From a checkpoint of a small transformer trained on Wikipedia: no biases in attention or MLP, 6931 steps.
MLP neurons of a small language model. Each row is named by its layer, matrix (gate and up: input weights) and neuron, and shows model dimensions 48-175. Each number is 128 + 24 x the weight over its row's rms, rounded and kept within 0 to 255. Numbers have three digits each. A neuron's up and down rows have the sign that makes its largest values positive.
After each neuron's rows, "fires after" lists the tokens most often just before its 100 highest values on Wikipedia text that the model never trained on. A number after a token or word is its count.

L3.gate309:145175092157132181146113163162162120134129111133096127135127092137135146140112123119127126127140117161131139175159132139145113097113135156107118156129171106119133128087153110132145106157118108133157113160117113119137102142123106108162139063140133108130097136063105142094120149135155103128076143113150168156171107110132167164126153094128150187147110141144117129148064133129115113088113
L3.up309:141136150127178108153114163172163119139148104151124125106119089136099128139149128105067137114097108113105124141144155140108089090112159077195092121129165134135114127131114144127151145116123121121095163142085114132143153141114121122176103141149118108118113115086099109137126131129134103131110129111094120137152136095135129114149132144143103179129138166052138155131134107121097128123087
fires after: " d" 18, " D" 14, "20" 9, "19" 9, " sk" 8

L3.gate897:116167116148141149107137130168143149121154133171137097138114176105141142152139114084122110128075160130130130149167166162118085090116105156122121137135152120143130139131142189120123107118166123098087110145157152127093131142122095123111121102157112143135150152150156093089143154078118169163108107146117133129107134114122098169144163126139158095120132175142136127118118116074152104127143
L3.up897:121103150151132144116137148143120123102161123097112150096142131159126125158163119089132167133118153161154142076134176118128160154139122152123105079125169140114129123137141121137111134106152079091124128132114122127116134087130150103128138106152136156105115145149124145149126133084125174120145169126101135157111069118143066163186118121128134119114131130110148143098131138123142151129129
fires after: "19" 35, "–" 17, "18" 12, "20" 7, "p" 6

L3.gate720:145116153153153152147092152115088097116096099109153116120133114108155122114137142146142122164126124105110133120118131111095111110148160133185153093130111177135106119115112138157100142148180103109107116143163171122156128109130165133163190121130125109134142102130149120106108137127134135128168131148108135148136132092136150127090103103137140123159097106150108134105098137110116148118126
L3.up720:153127116086130114143143120127124164136131122164128097138105114129147125143131136114153080178126074124128141157148110140149154129148100082155142116120099077138131151103130111138111113136136110075121110160181098112105136100136114115118135118114132098108117130115159149132138151165119090126104114141107105166155140118124152120088172132122142136087185150109133113113125114095166113135097
fires after: " " 20, " /" 14, " M" 12, "," 11, " m" 8

L3.gate769:123132142117091118149132148102115162136173187150084124153177068151119115101135127143140126120075179116119099131136107148125152088144148116123121138116145099123172141115168107089150136137117165100152155120159158126057127146111133126128167119146176134146145182117125116110165158114133118112159120128144115121114102087123138102118119140120120128132139146137154138128119115149140148119141
L3.up769:111094133157084157130099092129089181154150126120119108105127086135123153159162146125186167088164131145136111136123129120146093133143091121082171143127127121160144128149102152136114147153128133090131151113139167111138159114133175129168115123124174174102109104128119097174160119117129116099106141141107166139138127170101123141129125094104141117094167135109153149152119109141112105125140
fires after: "." 20, ".\n\n" 18, " (" 9, "-" 6, "A" 6, "/" 5

L3.gate483:103119150119149168163095179137156160117123153080141122147152129132132154147161116152118141102116080135192145125137093143134127107134162118096137114081129147132170150107125083088149165082132107143126154123136115106104138148121089127163147149116159106161101127082136153116188111130161150150121129109121176097143120123167102124108137153151137124163126133126162133102142135126110148109158
L3.up483:112149117192137146112138126110128096094153126172073133115139142135168142161187142142160134139113100143123146140114141134137115126126153104120083145125076123168170131137124123142119120154099129136128105131141118105139152117101114152176139091123121097131093140108135144157151190144127102147099125103115110149118170141135106146142143119101149152149077156138124111143160146146102095107138
fires after: " cl" 16, " Cl" 16, " ro" 13, " Ro" 9, " Pet" 5, "un" 4

L3.gate631:149123113131105135137107133116106149190150142116111089126094067100098144119137108094116103098086111103103130118155129123103133126089159173086149111128148129133149149146131111132124154122145142146139119155156144170138129127121157134114135089125149127169129129132148133149139123113185156098115134141131118126138156129125104101110135144180153116143127113165132130153132119138117164155150
L3.up631:151092137139123116142142113136144142182140126159139060129135152129121114110129091164123118128127176121118127120135121128154137147092147165108148146147151090135076135145102138140101125159164156140173129099142160126120125113081127082119147109171128122139113167101108135109155089102116107121147153133107127099103104132117114141146106118096162159109144149139141119147132130143156105176095
fires after: " G" 18, " S" 13, " g" 7, "S" 6, " Dr" 6

L3.gate85:125121101133151115137099182106121120134133099162105138136096127125096134127134145129125098074184089128120133103092153101097092112109134099129158105095118181142172151141189140110145125097105130145126100156112089126137109135106124101100079125136112098114113141129162119148111167148115164135167134109136120144095156129159125147137122129140127145138116142137096130123067153146132157117130
L3.up85:090116139103125122167120145104128159153110124077128126153096091097113120100112126089156164093103094137123123100087093115120137120127115130148117146124139162170124122107156150131126173063119097134140089165101139113118143158129134137124148136097123093109156101121173148118135128110080111112100166099111152130109120113171168162151105144146109119085076123167100163074094145139107120124122
fires after: " T" 17, " r" 11, " t" 11, " B" 7, " |" 5, "ument" 5

L3.gate730:135123137163150122179120137151145158119140113075102095122100116111119154129130116124119159146119103140118107133131156115107109113134142079130115108130123114096116153109129076130172147102117130111151128146104071106139115182122138152165123151107165141088150137128118083155139085128128095098149135141108115125173120090139119144117134162081168100115094142101125141123177147115178106134112
L3.up730:152112131140099135107136128124140113154124126196165126124155143112178117120102162119156143107129078089119106122121157118137117113143181125171096156136131113153152132089109176161140097131150133104169089137146108153088136125088117147152110087099180123150136117124140108114126136105094129099114087112098166131139127048109138159102144113135121122187107153127131160088078109137092117146161
fires after: " m" 22, "." 11, "m" 8, "M" 7, "A" 5, " " 5

L3.gate732:140104111161118139106142125129121116132129125094105167132111085101124173160148117119105089164135105124144132166131146069129103133122113128144086125128148149129113159182135131133086175161154123123112103108155137118131139146133139118161121128202140110073116163150161150153114143140160133109090128113089105124151122091153102108126146118129114131089100115170128143162105103143088159110161
L3.up732:118138122128123122132127123102132138134100123123147142153102137196124094161150083100132125111147085113117131129116187117153127120152148158089122091138146130131131110108146185137167141107149150145151121157117138120140120123128195099069126141096138148093111086147131125093122171129117104129129129120159131128132115135145121086136115092098146126107100111116101150134122134144099158099121
fires after: " such" 21, " g" 15, " G" 12, "it" 11

L3.gate532:142147126079118158119137149119123125196118170168143121126084124142096128101134126057108102140124144119093115144125122119151153134177130123155113119181153097160129096085154111164105094106138104139133107124095140141122134118144126151148077103147111122134141150121112121148083157178113085137138102124139159117134165155110114203153157173150154108124110112108099098088113184162113159107105
L3.up532:123109143140080185125118140125131138094140155103125112149158135119153133122132119124141082131153171107112122114126148097114146106137111105133168125128112149130140127096120096147104144079147136112170160104094119101181126123148151122119125144128107124111136132160169128092096115135144108166117151139077142130105172119152147119158135149177135137121120137110156115095149140115137128116093
fires after: "1" 21, "2" 13, "4" 11, "5" 10, "3" 8, "0" 7

L3.gate742:103102148144114122148113110117128119195122133138156159120116108133187110108137131124137166123116134138147125110092086150100123145145176151136135101130061162175134105123130102156139128161151135143121073119097105093084165138158136133134151132122105132135120109106117175112099157113088115146132130106163126135110082089168143150139128126102125129138142148153141183130124143147110091119119
L3.up742:072106147127128170124152117160134104158132122136127101113132126127125135140101127151114184128135130096118093127102137131100122154154128156142110126112080119129168121135134157102138161132176093107119089146124174105083124160138195103129147121138095110108090158105134145088100151111120131139137168131136146107120102148140121094096145118082115121136153145157115121091119160109110127132152
fires after: " J" 11, " t" 11, " T" 10, "w" 7, " G" 6, "W" 5

L3.gate614:125137178169147128156135147144153129113111148138139138121175142132131122111114124098136141119142104119155116110136110139119095110125083094089105145139121152152164122085182076136156136160084131095158094113096109143147132180151149119166148160140122139103158150111163094134149081125140136161129092136143145089088137115176137149127167128115147118101122148154121123134126155091189102119114
L3.up614:106120112138137125119178159139155103134104156141104129125167100170095105100129116151116158151135119167172110109138140136079126092168109134161110106139103086142123142139074150137145142129127103145114099102121120136121111107101143151154143123117112141171086154120153115124106112120121142119118114127158146089143159145143178129163131132152149170089181149117168087152114182135139142155076
fires after: " D" 36, " " 8, " Louis" 7, " d" 7, " Mar" 4

L3.gate274:142148092128121140187145166106166136116114116134126129061093143171139134131131147144107133172082150110143122090124124136114138101123138143160124159121125131151133118131134139111111139101127121117113124109138126138109134108183139144117175086155141138086167118145088163176165092112152139109106107132117149131090149157128131090144104121141121148145125146131114117075149115133108136146141
L3.up274:091138183110100115125117115133123130168102142112152127146176139109088141120173172142145149128143107154133069138148162124149149094115117121138107100124110089137133120112118107130125130165126123097100116145112141144125123059152113127074151136105142120143103092095123094145143113099111134083137132126112165124157124141092107131102159128166132061148123122082125126149167165132149100099129
fires after: " M" 20, " m" 14, " l" 8, " L" 8, "m" 8, " (" 7

L3.gate1007:130136140134141132113100178117136135169134117145137145125169145109113130107095128152160151119138124115145164150129102121134131168130109131119140142141138127099112143115177121112135154121125088119053198168137153112127102107101118161155118115083154123116116097164148141123116137094158102109129183149099156135138125171169120117138128123101101135106151122140092112177152141118162104151097
L3.up1007:110146090113111124117176094118144107133131119146132151139158097164115144097114137132093083105120128118112142149120142110123086149131110138128110123135116143131146125141083146123136139059104132064134179100143132147101132122122149107102131123126134140097104089166133085088099155119156113111140135107090142144152126206134152102116145139115111165125122128127116093168165098146127072157114
fires after: " d" 32, " Sant" 10, " de" 9, " D" 7, "attle" 5

L3.gate462:118116160098105131164157094114099099152137117164152129142126121097167105130162110105085167111186052129113152119108096115133138140123120135138138124125111118178125105161123151140129114125118119114152098152071124150169141101100115141123192116095142118131128136109109149130083125136111124162120117097082145132111096152159125125147086158108117124138144086157133129107115105146172098109129
L3.up462:124117141089129129118140135097140112127151100163155112125135119117137102110189111101110162156124148100119190155104165105171103126162146169144115147119057136140138088117144150142070146124164139112115141119166110097088166121153128139165082141101099120101110126111130137122114089127154119097124101146149158108103085122162144157185120089090156104126119142136112136098132100142141114155166
fires after: " M" 18, " m" 12, "M" 9, " W" 8, "ow" 5, "it" 4

L3.gate784:087104148140129142126112106157143137167100146131119135126087176138120145126156131140125174125094147138153114161131139131150115126151151102156176132117090142132116157126150091103134173118111140103134142125154148132114122151139143104180130102134100169102070126118072142136071124102054117141139108099135109106112099164119113125117104132081109148176137172108147115127179123131178121139149
L3.up784:123179067104139120128132185132127118165118133145159139120070109138163169095145126153149102129127147107140122108096152116127101129085114122089150121087118124128110147120154104153136167123169129100144129129111117119131124112141155144171084138161166132163129192144122140118090120113170184147110163114182132107097114098136139128135128096140162132122153108124118095123125138135121124110117
fires after: "\n\n" 19, ")" 9, " W" 8, " G" 7, " T" 7, " ch" 5

L3.gate704:201161108105135146113107161113126148131115110121095170136190137063123125143132171124155136167103120117150136105111107148127126128187114162177159155107120139111098138141147119133114139131145112117146111147126095120102114172102138084153112102142113128122136130128078144168127142139162108126056153168099109097150167108125146117137151088120109092152164141119139131136107151127109148169097
L3.up704:091132170088135089115147112135095119110109105138146112118131108122096116132159132149168162156165119127114137150150136162081139144097128146083167138144100130141115160103081102171105133130142162138096175099134109098148109125143142069129165130103132099141109125138129104115140109131125106111117170085152105126101078146142118129132137115113133158135138116127142117123146149120123118114069
fires after: " f" 27, " D" 8, "S" 5, " F" 5, " p" 5, " K" 4

L3.gate199:193131128106121150120142133147169087097110117099139121113124121103102160152135099122151107126091144099085136110107121167091135123138146155134113118137103109116120128069085110102152148124127131131084133119119155132118144060118127186134157126170139109127130082152177109145147084134129135124132121134085134129098148141156160101124110126148108088187114095134137116170087131163146082132161
L3.up199:116133090132126169145159121153128112121151086137142120150100101098144148161140107129157106120114139122150108123120096123127141135119132149138106068078087124130111138111125155119122098161143089087127128169073115109112136097134162117148094091158143110127125102136145079154127134096194171140140076159102143133124126130126071126100125132188100176123164101133134110143084119154105121111137
fires after: "20" 30, "19" 20, "–" 8, " U" 4

L3.gate607:097153111147167170136118126122144127103105105139135144135138138137125158137133076143076148145127163171128124144108102070126137067105173148120146145126103156125102154152129142145120150130117113136176161132094130126143132113101139108116111140117160117162113103106138137151120117147107145145081100135122113167112131107165130141160151182153104115141158127089120129114156147130135134170121
L3.up607:107118161161137161140125138147115149129123108166125160137095109147135118148098117090099152107106097163143138148124138106152156128145087138134112120098096169124150116121105153151122191082158123151160102133133133110103103080082128134175138131134078087143128121134136149173136138113124130103114155136105110096106123144136142125155122118110123160151099099168104137142114158126101136127095
fires after: " M" 25, " K" 14, " J" 10, " m" 9, "M" 6, "K" 5

L3.gate191:143120101120174099138081127143161130183110185129118127095123088113170125126121127121101147147097118101105107165094119168160118106115135103143102099169136132093178144129100111173118113128120144128127094122169109093147151127162088091140123144140139152120089129136087116135142169139137128120109158086122129060121105137157120110155107116141171145119130129123103160109124125128165099111087
L3.up191:148125116121128120151156098141102136096103180126160128137142107144172079113128113137079104150132138092143130157126137113173114103127082175110112110162090120060109097108120143148086132081102112139146157101097126119129090098080113150135116123109135178133091143111171119142083097135109124060101124176163148122108139114141103134133112140079114107131129162109117090092122116112138156149147
fires after: " L" 11, " t" 10, " g" 8, " l" 8, " T" 8, "L" 7

L3.gate902:125144144098136081168162113124105134115110115148160171122116102130123081143087091131151097146106133118092112118125138100097142110135167154098145101129111126131102114123141117183138122130133176132096156179166102143159094093149121091118144122086171166090155193142125112127156131146133138064134100107122128120143136093104120166154137116149074103096163127135151155120105105136131145117094
L3.up902:113150149125136159142144134119131171158147151122097134165088101150101072133164100084151129126108102137125135143103060124107127103161139111162116141131169146128116138149144085049106113117109114122111144130162146131167135147144153132189072102114137151116096143110117107145148147127098138117132132158125143127150140154105137136105153113111148119118130159111136138098143103124120148135101
fires after: "." 36, "ic" 4, "ul" 4, "ere" 4, "%" 4

L3.gate685:135161141113131164139107116146143139119109118148113146137147103117078130124161069140189132130134183094077129116159151087113127144181096141084148123161151128142149157119118154129130152143116153125150141126167122117151170099155129185133108120133127141177162133152096149152161100115083107106130114151147084126142184119118126134130148132140104110116116091113149107128167114160136124083152
L3.up685:139125121152116125110132119121146121169119142136091144135149123123095142154136113127121175114103146116128087122131098135090152127123098155101142152125115107116116110115111103156115162108096120176122143153157172138120130119148180121117139139151089141155112153164131097117127128133137151104153105128149122144120138132116105149133105122099130133125143138122120153095138112117118132141117
fires after: " F" 18, " |" 15, "ate" 5, " E" 5, " e" 5, " was" 5

L3.gate92:089108144100088147071123164120088107101170135138128132163111112126150148129143190089152077147135136119116130136119137126091143125096139152107083144142096104138105120103099169122148092132118105134090120147129163090131172114173159134132107100093115095123120102113119130138104118081144163165130132142142158088082109126163128111158155089158152145131075122125112112135142144104134129115144
L3.up92:156148142122088138108158093156151137153136087151145113151082110098092094158142112169157086128078129087141174130123088151137132152090138138121114090135152154145131076108135096114127175146109149134138143129114146163135129129117128131123146133154123164150131176135060137138127124107155120108112102135159148101117143121120133123134171150145132108110141108127114121148091135128179127108107
fires after: "18" 35, "20" 26, "19" 19, "17" 13, "15" 4

L3.gate166:097121147182080099147137141119128123140109107160131132116086117200121142112166079105156173105144133145143154172128156155108155124167109189156108115115114180098154125131131133090143141146154117129177118118125146123138133117180116125139121153166149107111115107144179112107103161122133158110124166176135159119115098166058153115135129112087129083142119161103129110175132137131120151113124
L3.up166:132130164122130153113106165181147114146138088132121126129112099149107139132114123106129115147113171122077112139134118158131134125140128110191114137153140155129116122126103093115133101157112139123136148151112134115107113094097128135133111116162098075142092111131158172082123119090152117136065152143134200147159144122128129176154124127096116108122159142149132164137114129115138148106079
fires after: "20" 28, "19" 20, " ent" 6, " develop" 5, " rem" 4

L3.gate712:134111108165163081138137128118136149107164118100133151113114107137136122126137118112118157111100116105101150120141137154142144130179127115100089129116137172146109123131121141190105091185075134160122127103094114158126070116141108141137110119103114166126117140133141101131145075159118141120123095101163117134106117116125139111133130127153165130115134102089138127071173055159132152136119
L3.up712:109148154126123079127123100124103147141118138103144164137140118142153155124123108098152120125166147093118127108093104111145145135145166143150093138133137146150117170157142133146135100153116148162165143099119117117113104091122115150167115132082124127122110135182184095111154160176149122137131141118170087109164124139089136092104131081119138123161089139089143130133162121126130146160145
fires after: " " 28, "." 8, "\n" 6, "L" 5, "ack" 4, " a" 4

L3.gate353:133157108115163181120138113130137162154102097105118165106081109127164127103114155146128120167102118148117108137114139132122110082158115120207156115105148128120100093161157121132140144131167172110117080112112141161127117190091067114121146163142140105133122129124127159138103102133135101090111121146152095131144155127137089137145097117150140110179134129148128133094154161108145110153082
L3.up353:130152129152133166124155092101214145134114127098106092176105110125158095095127150156156099168096116181107131158166139128116118109166099118100113126119133136102140117112157149134104144151121139090130132101106106146113142120161143122150140142173138095125122130121119102109145105136147148118134156163121142131125118095105104136133163176128122119100131079129128161106121154137062095162131
fires after: " Miss" 12, " O" 12, "d" 11, " Y" 9, " Mo" 7, "St" 5

L3.gate576:098154136136147142108135171114129179129134171138132147127069137132094116121154115101129077084153106127117095163122130081132147116158117143115113105103159083121154122116146126132143146143170157175160098145148145115133128108080134105161147146132138151136137110138138160157123109121103090150137153168090139142143179117130144100130123136103110146137158109118102102138121114109121113140134
L3.up576:130139141132108102093154121110144151130135167163142150156106110117110134091173135104134188171143140097111150115120112137136104141136110130143142159172132124096144163085084151165110116131157156164134108119147080120132147109134156146145148136143118081164103136106085104123144145130112120159123148167098136102135140161157110096170146129118129144117118103143166153138159169148097135133097
fires after: " S" 23, "S" 11, " Sp" 10, " Sy" 6, "18" 6, "19" 5

L3.gate478:126088122115139098129121142117195122151125128103074099137122170129083108130120139148123085104081119176131096109125143105159146095133112097094077128131125129122111111112128105102132178153089170166087167102147136155106129153123125129122098130161145111108065143120117140134121149120142078125159096173141089070096105165098157104116145125137141105104116154123114157123112130149132153139114
L3.up478:123153111126119082096149115118088083148138100093143106136146129089122150109141137125124112098079120125148143108139144136098120143114079150134138136119133119111134178110118104120111152109138139117152085156132110163122150165176127156101155131126108151122139102138129198139077105093165128116159116110136104112103157106170153126149105101123115140186149082086129140115138148136167122111130
fires after: " " 32, " s" 11, " spec" 6, " on" 6, "oll" 4, "av" 4

L3.gate1000:213121104113157156130104109156098079136121135137094127110118114154129105160123122159131118118131114108147125162145135149181145111121139171102154101185143151130142159123108143163148147126095140119138149143168172132139134178122121121149128123130120087147120175119129125165118132149127139148091166152152133124135129140125098143179132092127150097169118112063107141188138154122130147106105
L3.up1000:093127128094165123124141138154117092116092151159142090110114124127150136173142155133129115154143125111138109158097106130143153088123136102147175117092119168145115127093105117147106075104133133146126102104122115116125116145171110126110118091139095119121144144158151118123136134139167144140065110115100071135111100170143124074117141158138140107147137135119081126092070151136092137098075
fires after: " n" 22, " N" 16, " •" 6, " (" 5, " tr" 5

L3.gate859:133128108136140107068144103159095147135134124109143125129178160158122147153131123107118128093137148124087138110155158115125125110152118159098116138164134188093138093155127089136104113078142109113129089141177131104131148110140139135116120096122107158130118172151121116127132138104144100131107108143134135124127116130093157147161153133151137129159101108107112136163051148116136099127117
L3.up859:111117151126126131142147053185124135118136140133155090159091116124138134190132143152121155148113135125102146133138127130144109131145116096103123124143135089117118096155147118089131091153137114206111143141136117145147132110095087088133119174100174115124150130126085113172142133115136095112123172143094146133121138168119152168169145146093149104137148088100168138151135145128108139136151
fires after: " gr" 15, "adu" 13, " work" 9, " e" 6, "at" 6, " Stadium" 5

L3.gate393:120149079114108144128150123136158151132105075129131134109106148130132122135165153177148131097133134152142114168130134164085188127122097105089094112080139150108139093067148112153145138142107139152161158109187096140172106121141133131132149171134090137143085148110115113144121169140137121129155164124122142100118099103137197116116135157114143127135105106116149126141118157067156110121116
L3.up393:161129124097142103078093115130130121145127126135143157106127157133136102106126125134099151127146130177120077137110110131111105148153129078141137098118115138130154150113141152140152111098097146131130133150153199101087102111118112099144076167164120132132099117117108146144104136136110114116104112118110142173102124118130115151119145136153152094119118148134109124071114160117102136130154
fires after: " (" 20, " e" 7, " \"" 7, "-" 6, ".\n\n" 6, " up" 6

L3.gate820:099149114152123145135118128114117165140094130203115105107150153140091158128101139154131106129131125101137155172139147145145143104145132125119183128078154106105093128176083101135154101122173134130129115105121089127097138122109115129190123149132126136149156175134144098115101116140110157113150143121077154066119148132090138165162145142154158111141138114114134167116115116151106125145126
L3.up820:111112138128128129109115110110127149127184113159145128138153086123125131144118150082159116179160126117138139153114148139104093109149155093101079113138140130192172163126125161104099112173131136140132113136146161093103104139147125106115127137120132103102105145097107099125119096088126103154111109106177092207118125128143134104122130133078098127120107102129165079129151122149098124106115
fires after: "19" 24, "20" 8, "ric" 6, "ors" 5, " W" 5, " g" 4

L3.gate17:157093101121087129106135135119109086099109103135144091098078103115194153094139139109110146145099123129150122131142138099075111151145137154096115129158172135141120127110087126134102186123153119096135130108102120122159129086116133163120102147136104140144123153127127162127082116146105126137103151110112138136133159148085135152118092165146099113124123110177145159132155146136154134161129
L3.up17:161126106101109126106089138101139093135116144190129168096106141151145099086130113156141128135114135142157128143150121160131136151137121090125121137107148114109139127122120120158141127137093153136120104119122134176192107135131124146100186096148102131149081125100135098110109154094130161154126088098110130135157108140140115173135110113143164156131099145145138138144132129124129141150116
fires after: "E" 25, " S" 10, " C" 10, " E" 9, "S" 7, "I" 6

L3.gate758:143133157124077077119108152195100156141096151090142130133124123089140125136116088136093100136138117072126136120139123162141144120152121132137119101149129118134129100061161095150144127141112168162153115189140130097115131143145115087110154137141140110140122187166094187166129152175125102130097113087092114117165142153119121124192100170130122132128121200133136160134108168148093121093138
L3.up758:116145125136133134143168133129153126133138149117157168102171130139119140096118116080143153162176148118133138144129141158123104133102091114166148157102161151144162156178134143120148167155126104125158123131172133095119095137133110136118110084089153150109112135156189126133124115135121154119135102154136089127165128120123144177108165113156106121088163137119168149116134124126149131115135
fires after: "1" 19, "5" 9, "2" 8, "4" 7, "0" 7, "3" 6

L3.gate744:074152095099143107162098159088111123125120126135099083133089173076153144145127148130137164163143120143126116085112152116122171106149115109129117129087165127187138113141103143116136147109181103161141137127084138137171141127144137107130078127150107132126149122122156145150122114132117137126133156154136121135125116086125079136107134112144144124137176181111116127149157149064113137140090
L3.up744:112121114141135123140134111133110108156100125111101135116083114128127146141131136111167140147134163145159129116115122149120113107144160123110109120130151115126131106118136146186129116123164077134179130118122144138103100142156123146125115117161143139140152153149113141142149127132140135126125135122139197109126170144070163186138117148135144155106123118136146173157123131149109152105105
fires after: " M" 29, " m" 18, "M" 9, "ac" 6

L3.gate906:111121169144125129125160139078105144106155112157107171120134154127131158124147145129168123129129136151094146152119135091097115084125146114103153170154148138157139121153148095124137136159116188179087098123136130146123076090126145127140124115078097116118106109146143106121127119161165109116140099096137145173153139121102141116116100123101101097138107101157161123140142137143148136109089
L3.up906:139122089150139084135106145104127120121179110092158135124175165132142118096141157151182107161118109128126097133161102172109094120123094148128130111084137128089152117123125111128132085158135191110103088128172116115116098161146102096113106131139131095137105114091123101104157128205179165085150129125128168150124136125140096121109136087087100115104121143160162144153094103104142140119112
fires after: " s" 18, " S" 14, " rem" 8, "en" 8, "a" 6, "S" 5

L3.gate93:105133144166083120093145135123113163173112108114159129204136123122136119147120124127132128146169113092143121112156143144167129140142147157139130060135158094155099151107077135140108097105139148145109125114111179127114140122132092118118158082099076160170135115148138139139137105109124121125140142139115140120117120097106120136130126118124147160113122128071092133121120132124108141109110
L3.up93:149088130120121124089131127160098118122141138115103126187117149143087113161146116115112105142136132125159101110147161125110109138128171146126116122125120120105070120122089143155094124112118163136103147147174155147130180135090120100107099119135126133147156102137143199126129138134092154138152121098142115126129114172118130138148137104104105146121099138123101150195129171059097126134097
fires after: "20" 26, "19" 20, " G" 13, " g" 6, " N" 6, " r" 5

L3.gate981:120178124136092128173128157111081119083100124151132110120093122144097141121144130106147071119138157161126130152136112124101136090139112128158128077122156099141079157103138149123109128127160096157126131128143105139133133088117111143139137134147161140099095103125137125187143095114127112129121119168154149082144110173127126097101123172123138118081133123163155152110100096156070115134161
L3.up981:143143118112111138152142126151131131125080130155141134127066075160101158117119147131112104139139136128126194142139134183147129121128180129182134156189104155116084136136159165125093125127147132133117147160128146137136169129120155107134166091134140148109141080116132106149145122136109125147121106138120109120148132156131103072144127157127130104142125172129153142077132098151134116119149
fires after: " g" 19, " L" 16, " l" 8, "ett" 6, " J" 6

L3.gate620:108097128165081112125157187112189125160116140149142152136150154169104158113138126156138121127161162136144097141156121102115122176129102136165132120093144133124087110057122117116144136138137132099106131116112135103089147177176137170157090097137083141126109170138120140120112152120133117126117142166118109137132102140170124124133100080169081115125125143100137137151111146116139107119136
L3.up620:134136151136142130173117142141173153122117106117148164065154137132113137100167163132130140151142139134102110110114147122092133137121119128161171155138163112155127104138130148137093120115103143176115100127149151144171094095118148146080088107124091120157131144119105159150104092145116098140117149096105133114118060129105072103098151168114129107095070161084109085090093115173135149093143
fires after: " =\n\n" 22, " (" 8, ".\n\n" 8, "\n\n" 8, "″" 6, "==\n" 4

L3.gate227:165163140103154118102121133182135130146129185122122132139115146085105122108127126135160121137118132084133113100106129180140120131136075077145133199154143146069137137145135163119104131136120104129152173116151108129158134108181131107161100069182098140149147127099115135134098149140102164092102128148104151111139092114178113123127146146124119099102102107155130148121149118149153112115112
L3.up227:110137216121142104124147146161126122153137161132163110137183101117147163142158169124157168129126132109117106126102126147191121128152112133132132137140143117124126149129165074102167126141134102140108125120144132115128139148151113134126186119136094109122145149138132108093173140125060135126127143091156129103130114135109114121104145149091164177137141142098142134097173130098150150152130
fires after: " a" 27, " was" 14, " la" 8, " rec" 5, "un" 5

L3.gate265:124149134160141119147126170142183180126159147164103094100122124191118129150148080199140095118095075097130108118111128118093111176120105116122159124126106123130144145130121118142118140109069152113085162139130073111096138144119110110151108097094097146105133133096125150121146132123158121128116133131119095152095152155136106150134107125127144130106119117128146118127105112130156101127146
L3.up265:152116117145136126116120123123181147120079125138100145167134144148153137136152152116111134109093141130153142122156127104139092104139127165127119112148114110136166187160134123093177107137110128165082143121120130069098114111131208100135136158147118148073134173111121114141112074139135131119099102146105087109097116113104117134079108132120114130101151141145155049148153142149162101117137
fires after: "S" 14, " S" 9, " R" 9, "20" 8, " Ab" 6, "r" 6

L3.gate799:119120095175088101141126106117130125160103136114150122165123092131116116106142174103150126140147146156159124104133140127142118120140162136131076123181111118136119161108117113152165077130128148104142112141130144089119102130115098169165136123140080136124138089185114141159118104101123137140165153122152132150127090108149153123118122120127122129149114127165189125105128121140154139119138
L3.up799:114119132118168134132140133117102145084125133141146132144143143111109127131135154117139127126088147119083110131123119078082156117134130116137121131094121147104144107105107129105132133122138118134127185164101096086136141160108120140099116120166136096137103107114172143129129108119095074096186166142117189188135138148101148144151106159122141101121131100129105159128123138122127124130127
fires after: "b" 15, "h" 12, "av" 11, " or" 8, "a" 5

L3.gate266:132179149103151089154120153105161109149154156138148170117142117105143138141175124123161111100130165121129124133149128104094124095150156142120088113131129168170122129148145137137142092141115117126102157145172182145142143147108162140184118134098118139123105155119136121142128129142158087123146141127119147092123116144153119088110143120102057153128106095134133135091160137171105098125120
L3.up266:126150133124082127120116119094136061123164097145125121116128114088114152142126130132098127103117107119155125144137116091100108133125123121147104137128086101137098117157185154173156071106123078126143138109074127163134151121131151158141119128142086182144122130110142113096127117126149165120164141120168128111118125115107156127124151109111112132163112163156156132110179157145169091140118
fires after: " |" 27, "E" 12, " adv" 8, "5" 6, "7" 4, " E" 4

L3.gate296:109102124130124093143127138082165118184134139135127155128152136109127168113130131154122123156137113109156109128138077124135129120145075131153104147071105113112162109116157146098137130144141143151149139116121124134156118099147139132131168117144126155133119148098166134094106143108151170114134135128077137151120166120151144153086151166143105145150134140098112104114110124098093124093103
L3.up296:101153148110154142146138131125176153174128092155148105143111145121131134093107082152139106133123113119131112180104123177116099153121132122126133119083143089142140143074116129144110121123158113125130160152100166124131164128126120136130121139100155124133145154131134140123145163146120151160152131117148156142104118126136139149192093104117113146124172104118087139116141102086147131118105
fires after: " Y" 25, " T" 12, "y" 7, " d" 5, " D" 5

L3.gate878:135162142122109118140094133165135153151073147110175139083194136102144119179108123087134135127148114108152155094113132112125119105154117142166098122089105135164164122099145103112134111137102082125135092164108108130081126085134111142167114129092140149138129118163098114085142128122154122093164087151129145112095109098092161107155135162111098109115121108166125204159098175088140121112140
L3.up878:126086120086141132113142123126115135129113079125160100119140103100110115102126096156128100156117127110109145163122096148079121106172149135137174131135138115126078128123120148131144149095148114110154114112103122100132140137130142131153133191117138146134145094116114115117141132138154114106105168097113104163109143124113129145186104112129103131110057114142096113071165162162127124140142
fires after: " " 35, "e" 8, " R" 6, " de" 5, " s" 5